MLP neurons of a small language model. Each row is named by its layer, matrix (gate and up: input weights) and neuron, and shows model dimensions 96-287. Each number is 500 + 50 x the weight over its row's rms, rounded and kept within 0 to 999. Numbers have three digits each. A neuron's up and down rows have the sign that makes its largest values positive.
Before each neuron's rows, "fires on" lists the tokens most often at its 100 highest values on Wikipedia text that the model never trained on. A number after a token or word is its count.

fires on: "um" 16, " of" 14, " in" 13, " at" 11, " including" 7, " for" 4
L3.gate344:579484492527524464458497501518510549529449475473635491463490535513491507523537487502439523431443582519498361507503535378490503443504618529472443466452513478609517577553495501429531473590538481502541482417532493514399471531510486577455527522470615582456503504479440432561411469568463475533482523563517406461531526439548483509531492437487544583550429535461553439452450482495462503445458577475459472543456384490513540578528506393534475474425527484633526511498441451467613550477610532549547535456474534600459563501503533566471454392474391502464517524457472413493506505556426453480
L3.up344:492597475476563461503526588458481567471546449475488556463553495498495418575504451455516468563604500515472453525554536466551492494432489495445517470612595487526583613523561382547413518546431463535545468515477524623479490545404599430458451457507483417597483492576479567501443526591538515474446539485534475460547459509545506464547424475549473457637486526508553529562474504540431470556466431492494561354420476515552458492487499456491601513475465591445460563514502422479554534480624548556562461532504552425477474475428555467513503522544486523551507494514539482552469509480539482433

fires on: " /" 20, " as" 18, " and" 12, "," 9, " a" 7, " in" 7
L5.gate1030:533576467510529561483430434429455444480518533421501557519538483482604509491490501457528436505486496499531465470436439524469477594529546448509528476567477563443461649495515543446432380616498520493464492427436478467566431485504487481537521488578451609477447516459488463532500513534523521492545520477545470540510535543488449536551478544475486474536527503532531517458532522523383416493516429473523527481474478561565460517454483472476455523436484438521473564563465472532442476434529496572499552481505574505437526448493557503557550575391485466530541401580517392544486483533487493467
L5.up1030:573505500607499445488458422378450478595526632503490591550471555483570560422550543542536471503450535530399418466560466475493473508603503551458501497433555562448475528509438482536503551569467542532567514503490542577525428511498536507455416459563470492415561489512432608534602521420478610467559555446510464540507458549447525434518453478557544468541533528612536574454440512483513426521410470521476495572566553558534393483501514470452541481538517521415456473535508478518518476498412570482492470468442542484501502509456509482542514576439496567545462472478550432542544466529368547562

fires on: " and" 18, " but" 13, " part" 13, " least" 5, " as" 4, "if" 4
L5.gate383:483552524461538539422490502458488500460625566452462498490484498510451500417446440694471535455536483481462537507403417439475522529583485440562487537515539553472401519505521494496416426491487558454462515511496628481482520499480556492548470480522456489530542433560472547474571505633484481522495551460617560425483470584473542496533490522425466522444533432481486471492558421591468415571487435513503471542434506570518535490494453533455550495502497590532476432560496409491439524457488417552539542459541541463535508445433586446510498474599553448508501517527476467483526445408455529451
L5.up383:452531581505449387574477536468458570603523520503516530524507495512504643420541490519510429556515538542422522430331393454472385613532402515500451452492411499483436592506475492470519458500485601501475458454501469488480416465551524512453544533477474486540480469470484544516470462419464538456453532514524605490545468526442491441525485512499539475463496481466551558481575492507483510445558514423441454570556475484454423534518531430500506531580537644499451493506512524471497506469509491558456441562490599505564568503509497385579586540445514443517443464431529571553492495607488469525

fires on: " Total" 24, " on" 21, " final" 6, " following" 5, " total" 5, "sh" 4
L2.gate95:533531476559494516503488418545502532445469507505489545526383555438558498547431460441521486430403511603537482424506515574487515498547400508569518606506585459412523452474413510539524426499563456523467444474491448497466453483502473509542434454431445529522553480638472521518477501539472519424385522510504433451512475501529479524460479489571534453518514535530455604437648434500619441482432451596423493494522465421457544472471510518385425486587515493527469513445526460480528501434546408463489532407512556475458382406489464472492514480433470491431487495516520512560483528536498489563
L2.up95:540498453427476505498487491484537477418591558484431598447367495547519496458541557446540532492422493511546501480602565496438413506554542558469491547426469576551519433469541551528572475569573487468472555495443455563537510474512434519466542502444523544492547467440479501542556496587495499456501400560567477500542440451538503575495480469537497523526430510479435547451491464495485391572470492560490538499605498513494610472523523472490507508518510526438506538569397486447429645595640488498613483552573578483500447474471437495517503454464461443480447505504453463572483379490470519562

fires on: "\n\n" 53, ")\n\n" 25, "ing" 6
L3.gate976:494535381405538510505589520489491398448489558529479585493437489441477488514452526503419485481574459484592519477432392481513455454528531460441518494482504488447431463497499458439454645479450512495493515387498473463500594548497593418508564546435517506412396566545573452552519445479387437496503409473528453558465493502553522601490507444438456498486587560524469471577517460428523511544488454537487518567515552542536521395508456523533538479413495568482531490473497485437523492387455514460471551557606584446452530582528536604515491465558381539530498555512521525527579469488498509589
L3.up976:554539450476499469527555465418471431501471571491469480522505513421398491568453509501453459603521533486550453438454538477551471536441592432582446400437546399521514386469462468526560551547441520524520507491432545533465598546520466498463430502549480391532485556513544548528490476488439484572452518515439514569469543460444414487438466452467475524473557522588484546651537442488453453559437491464492517505468527595526479460501422483628533509483528519416547455514511590551472433439547582488525442452521430461460480485570563529511420538537394459519555416498500446508563502467537529520

fires on: ":" 16, " of" 11, " –" 11, " by" 10, " -" 9
L5.gate1004:540513526541505539501568480565510497465506454543531439503433428420538448456549455478502442500553533501427516449518429510416542503468443488514484483467456488510427551523584489555477523552552471516594477462538508540532367452623500559538537495545448535501469390499418511493524417590520509493443502401509449576523482530571484525443456567475430527477553434550572535532508531501590460439469502483431550591486513466490463548480579476552480448448485459503515487528549414505641481469527408574473511407605435402461453452573579392492599554520416467484480503533504431486479527557554493494
L5.up1004:510502472578514565593503489467498524496433477561517563559456497423555585442611491475414417558529585469542351419561483460496485504495470540494607467433400572481445521494498601425442447533508461545430477538528515528457463494477507537485545564439485515363483473453432503547624526549504541479400448517565550492504409507537563489565561586511614506580467478591459500464468520472547451537485494546561570604448480476490429486408510441490467550500461506632594561502481594572560473502534454513526511527406428561447491486459454427546520506430504520502496495500399440481458469510549490544

fires on: "ing" 42, " was" 15, " being" 7, " including" 6, " both" 5, " in" 4
L2.gate765:467472522564435485469616430462580450567536490484524487492517416448539533550483490525489454357416452506457457536473549558402461521443616477591546422596541564538546437561437424491609500530462558462518527466535449596567566554450522468478520531540561446479500490549512466472483471507437492453562491509485460364420467556478448512490478461427524498551542475432545497407442452518493522550473537481422456538536503422474526437576579381564421437486456530451507453493577551506561538457502496588419546509549450488452465510525522558447639563514549465532540429507429474511514504456506508593
L2.up765:438561508536470496573469541463518457449547499499533564546562436619481550573341504499469464517445559471492497457499485479510439555343451468491533518528584544445526421549555494493434476573552510501527454486406481492501482599434494539534465491492568537491510508474453589547440426551440525489503515506509421480430534474491453441581460553570527605496496534460615512443480576501483484486488496445509449406479514598548486449466507534539576409513437535414516492548487422561491606520551543551463503506584555446439491436466500476443573487537501458547503519444419552529478543455487617531

fires on: " also" 66, " is" 7, " be" 5
L2.gate892:543563405442461466533449541481507533548509511542507432435474442465523490556425525518531460532511463565588440525508556445554536524482498463505451502464452431485472499436438477512492469596521502504491413422542488628463355569527461502580544524467429464492477556509459570415497497486524432568470491530593502452558535532454483559509443497498434518601532463527505464498553499452530429528496428417454539483504455557457529540564540489478542517463529473487472436512424565549502553432437443523444516517492479556399487412503530435505488584463563519468478400530458556417424484464530523520
L2.up892:521588560459511478461516492545572497566431504534503436488520535479487495408473504527418418475463521507556498480497511556446442460443507435561407437509439550437573485474475474449517529461519543500456444451513435562500550482523549621592565508508397459473445465471447543443429537422475574415573428486487503485527501552526519571485476504427510505530495431479401489497583421422517468487435488449492493445458478475451484567469521572452524445477542541457433463508419455497473533574410580427444544523546500450505412559448456541412486464517510518542570471547548651470456503484512485472

fires on: " a" 97
L5.gate366:516486485540570520440630435501561512598501551477498473493566382488477424501500425508423393523410515472544482499485535460487485519635477503536412457457489526542562624482536476588456496530492532559523472468446460497469506455455547507503505460526504473498517397518591442556474513528482545517595507625473499570512477496486460603524473531514503487453532556462489482521525526492468363530476471418526571564450607463542531530501514584445464470438568442505484511446552444487526482417473506502468586493535483518461395441463611512587514503505536462435423472545495528472439459440388549468
L5.up366:455476431551474507426557535516507445535562435545523548441528522536504463416537391528420482397524564472492580414480519575452538538543506469511514400535500444512574445533450501497466540483597503541604528512570571475471557477485531456532479527473528416473560504493502511456572442465564540609497386464539582532455487436569467477549512486442563479461533521469480550503557448597528508481534435585527425566393533591506479570480514573571572453482519456564488573487566438482445570537525464417484501524594460592469466601544527482609610517462457423460488555544486457473500470569426647504

fires on: " was" 42, " is" 36, " be" 7, "4" 4
L2.gate90:502433461487457491563522523500440489513473470441551538448429499447589575564431445605567462380545495546456528460461425481493555439525513460489535439609464600473587577464458466552518601543572609571554505522504336493512467490452515522524553571515536502484373553548461610439435495484460555597497555498550515434515536536518450543490544510530496493601477560604514540460492461503475487393528545516509524514463465464475481479511521378410569551426471460505479430555479484523520537534468518538425480471528479415403565499434416458462495519489545478492502475497540496546475507509506569619
L2.up90:529469424451497436492534497527472496549467434380609503473507465469532424537520428574506558494601489482565504477484410568435491547530513501583472444508425599455557485452487482567435657527518601403503474526600479507522425439488468531481522477573523444507410512470476583495496505424476575555559557428466506399540518563509454535455495467472468479502475467562516575578512563551498561534466458530502494469466485501527446481435451498396611442471508462524521505438485424512382441537455527476450552413602422454399537497504421444486487513479563492419543457510490463479446455485500547584

fires on: " (" 31, "—" 21, " |" 13, " –" 9, " -" 6, " —" 5
L3.gate105:527430440448455497539484540545551455565486431540481559527479547486457388524521433466546527462536563549502552477542488451540447461535507528609577447508530499411435544402463479505551497498548479589523562488520455504516490531511580482427489548517472444553443410552418490563525450523539478504533427494511514551400513510514513479490448523522449551489411485459452584518573449527596518432534493473442472469462437544480498559439551522506617514435506383541495484552444471455539537494544448437544521522558560565462540539483494453450505475478402500515497576479505417481425512470489550518
L3.up105:533491552476509539521516488496513478483480560526612450510509470516487541496537555507480502488457466489477489414449521571438462478569461441525443500585417579406507528486521541389554502516563529480431426514537504346475454429445495563478465429509422448600523510551579576453430493518472567534533445592585545489522463554543427513476454531414625564571504514570500556470488540489599557524507459492601496585519541404484463440515526420547500549526516477534496538394523592595531477511465555456475541521541507530459469534525463520508553489530439521459485541454432544546603445471504506471

fires on: "a" 18, "ra" 9, "n" 8, "ll" 7, "us" 5, "cc" 4
L3.gate1034:472554483442494540396496531402483455506536525500511488467534555532518551384547559441497464455525505553453417474551497535512439572466520517461475511516535636596575527445497413534524534485651493542387504516499490500501551482459525524415488481476515475474602466508574494427486465445574462634474506500574511575387432434457509505520473512506503548493518443506482478576453521473508499457475399594529492522453434580426437489436503489575426470409451545507398580484394507552526540510405444422499535506444516486448541590529467553537523593543504471414464418480498477485502499478547514501
L3.up1034:429442465551503408480541559485553497533541463478569521438447592543537421440470553502441522459576451489440456561504470537438413515575478513462492513566532598592474457489544525440505554459582489514474532510491585528476524564501474537487465533521478615529502447453614539461532547521580540495564443504545422432525436425456525503484407511482626519505475473435497434368567574413483562489477485570506516460552527468459473442451535477450514455481484455566419549489463481481505561627584470426530536561472597535469557589510448549510445471494537516522469435454613494521554439525524526353

fires on: "s" 14, "ed" 11, " and" 10, "'" 9, "n" 9, "ing" 8
L2.gate1002:509545464560504496485463614558529525462463526422483535536473517537450510490495489433569588500550507500461415439438365443530457474465585481419526477500502522504416437439515421607477525527505526529450475486495487521584429493496442438525437527440565523477633519457493454469591523508513540473500530416537509550552444595489467538485465478541459447453519525485550425510503557444495472515551581522516556603517455522543415480547487509536426488569547520473453439502487469472437468469535608584475574474590505437490510467419556507596530488591394467476492522577477495565447403520522481580
L2.up1002:544468521504587528546455515496617570399455593462405507543460532471367504495466501515545555568479440544590536527457517396558460564541531474550414452493451493473520479383590443542467509490533489465475499460571494558548454516443525433451502554464520311441560471468503456502488474422528423495503538555493587585464406568481440556498474469443553537472495468520474491524476479440546572470525510472430439577544516511509498476519480409554458574524370543569532467439428549570528476546467525545507555462492564551500510642586612457454500462525510455436441505559505520523505479513461487484

fires on: "opsis" 14, "ops" 12, "is" 10, "a" 9, "us" 7, "ax" 7
L3.gate506:484497556513552508387503569494459478513464501574633525634502573532435599456487484467483509428482583552460479449462497492411473464473559534443492473517513582602416481520500443458503482490516513464491429453469526531505414567450575552480506496459533478459572560494507497552466619466465497570458513474508487524587498333573519468516544494434562537529510515521492483569446498593496469539537439592402498615497493508509436631530556497490539459570580526482529504521408578492432580479510628514479469455655513538530559472586489539487484504583517501410486511469453524496512451543525506343
L3.up506:437561501463443585482578581476441500580527480581614508555422603520569493417493495547457498438443400494493491529497467458483512492381546450518473531461486535549416492406490488449492546395478545465473507552513522497548497566469486518472534521433492517503483510444478480549504600500529552492448485571479543539512539462479441488498491476433534512542435502513468562519463525482499489544503446562439548514527451550586435562590510559500491555482471516445542479536465511436508553553478569525507405480466504456490539492495488517532485495507526533474525436590519492542507506519539461373

fires on: "\n\n" 32, "-" 7, "f" 5, "ly" 5, ")\n\n" 5, "en" 5
L3.gate1023:455579525461514447421569397470517545491445489540466491522420459471556427466482489575552577553468462610522546555369441537458535549582395456421456538527520469386470541517506462591589535450584543512497458432393476412509466534519512521460494492510510476503431444528505480491594429537498549513540438450598543449528467552565605487498451488436465503536532541485544504515528434487484442517487492512461424460484569551484482493520606531476488501416528598510597404509521625447514589520529562494492470576591539496440447487484470500497504566535507470411508623537518500486542477571525496588
L3.up1023:504517486566532435511609399476458584409479528516513495449401417523446405490461542547547608496481543464505558594506354572533494494573355471455482395466523517487480450540499524487439505546443474432412533440353578429545420455507563469531432491550487505435447446507530462480475500476410562519511450502404481446448618517431491545492515532476594483448537518463412437493502519509575474490449528447500537473467542553468561497440555492474484513464463410446521440490535603563480528455516513458504484511497520484580515515464407558506529581541486554446563516493479435531539543495520538557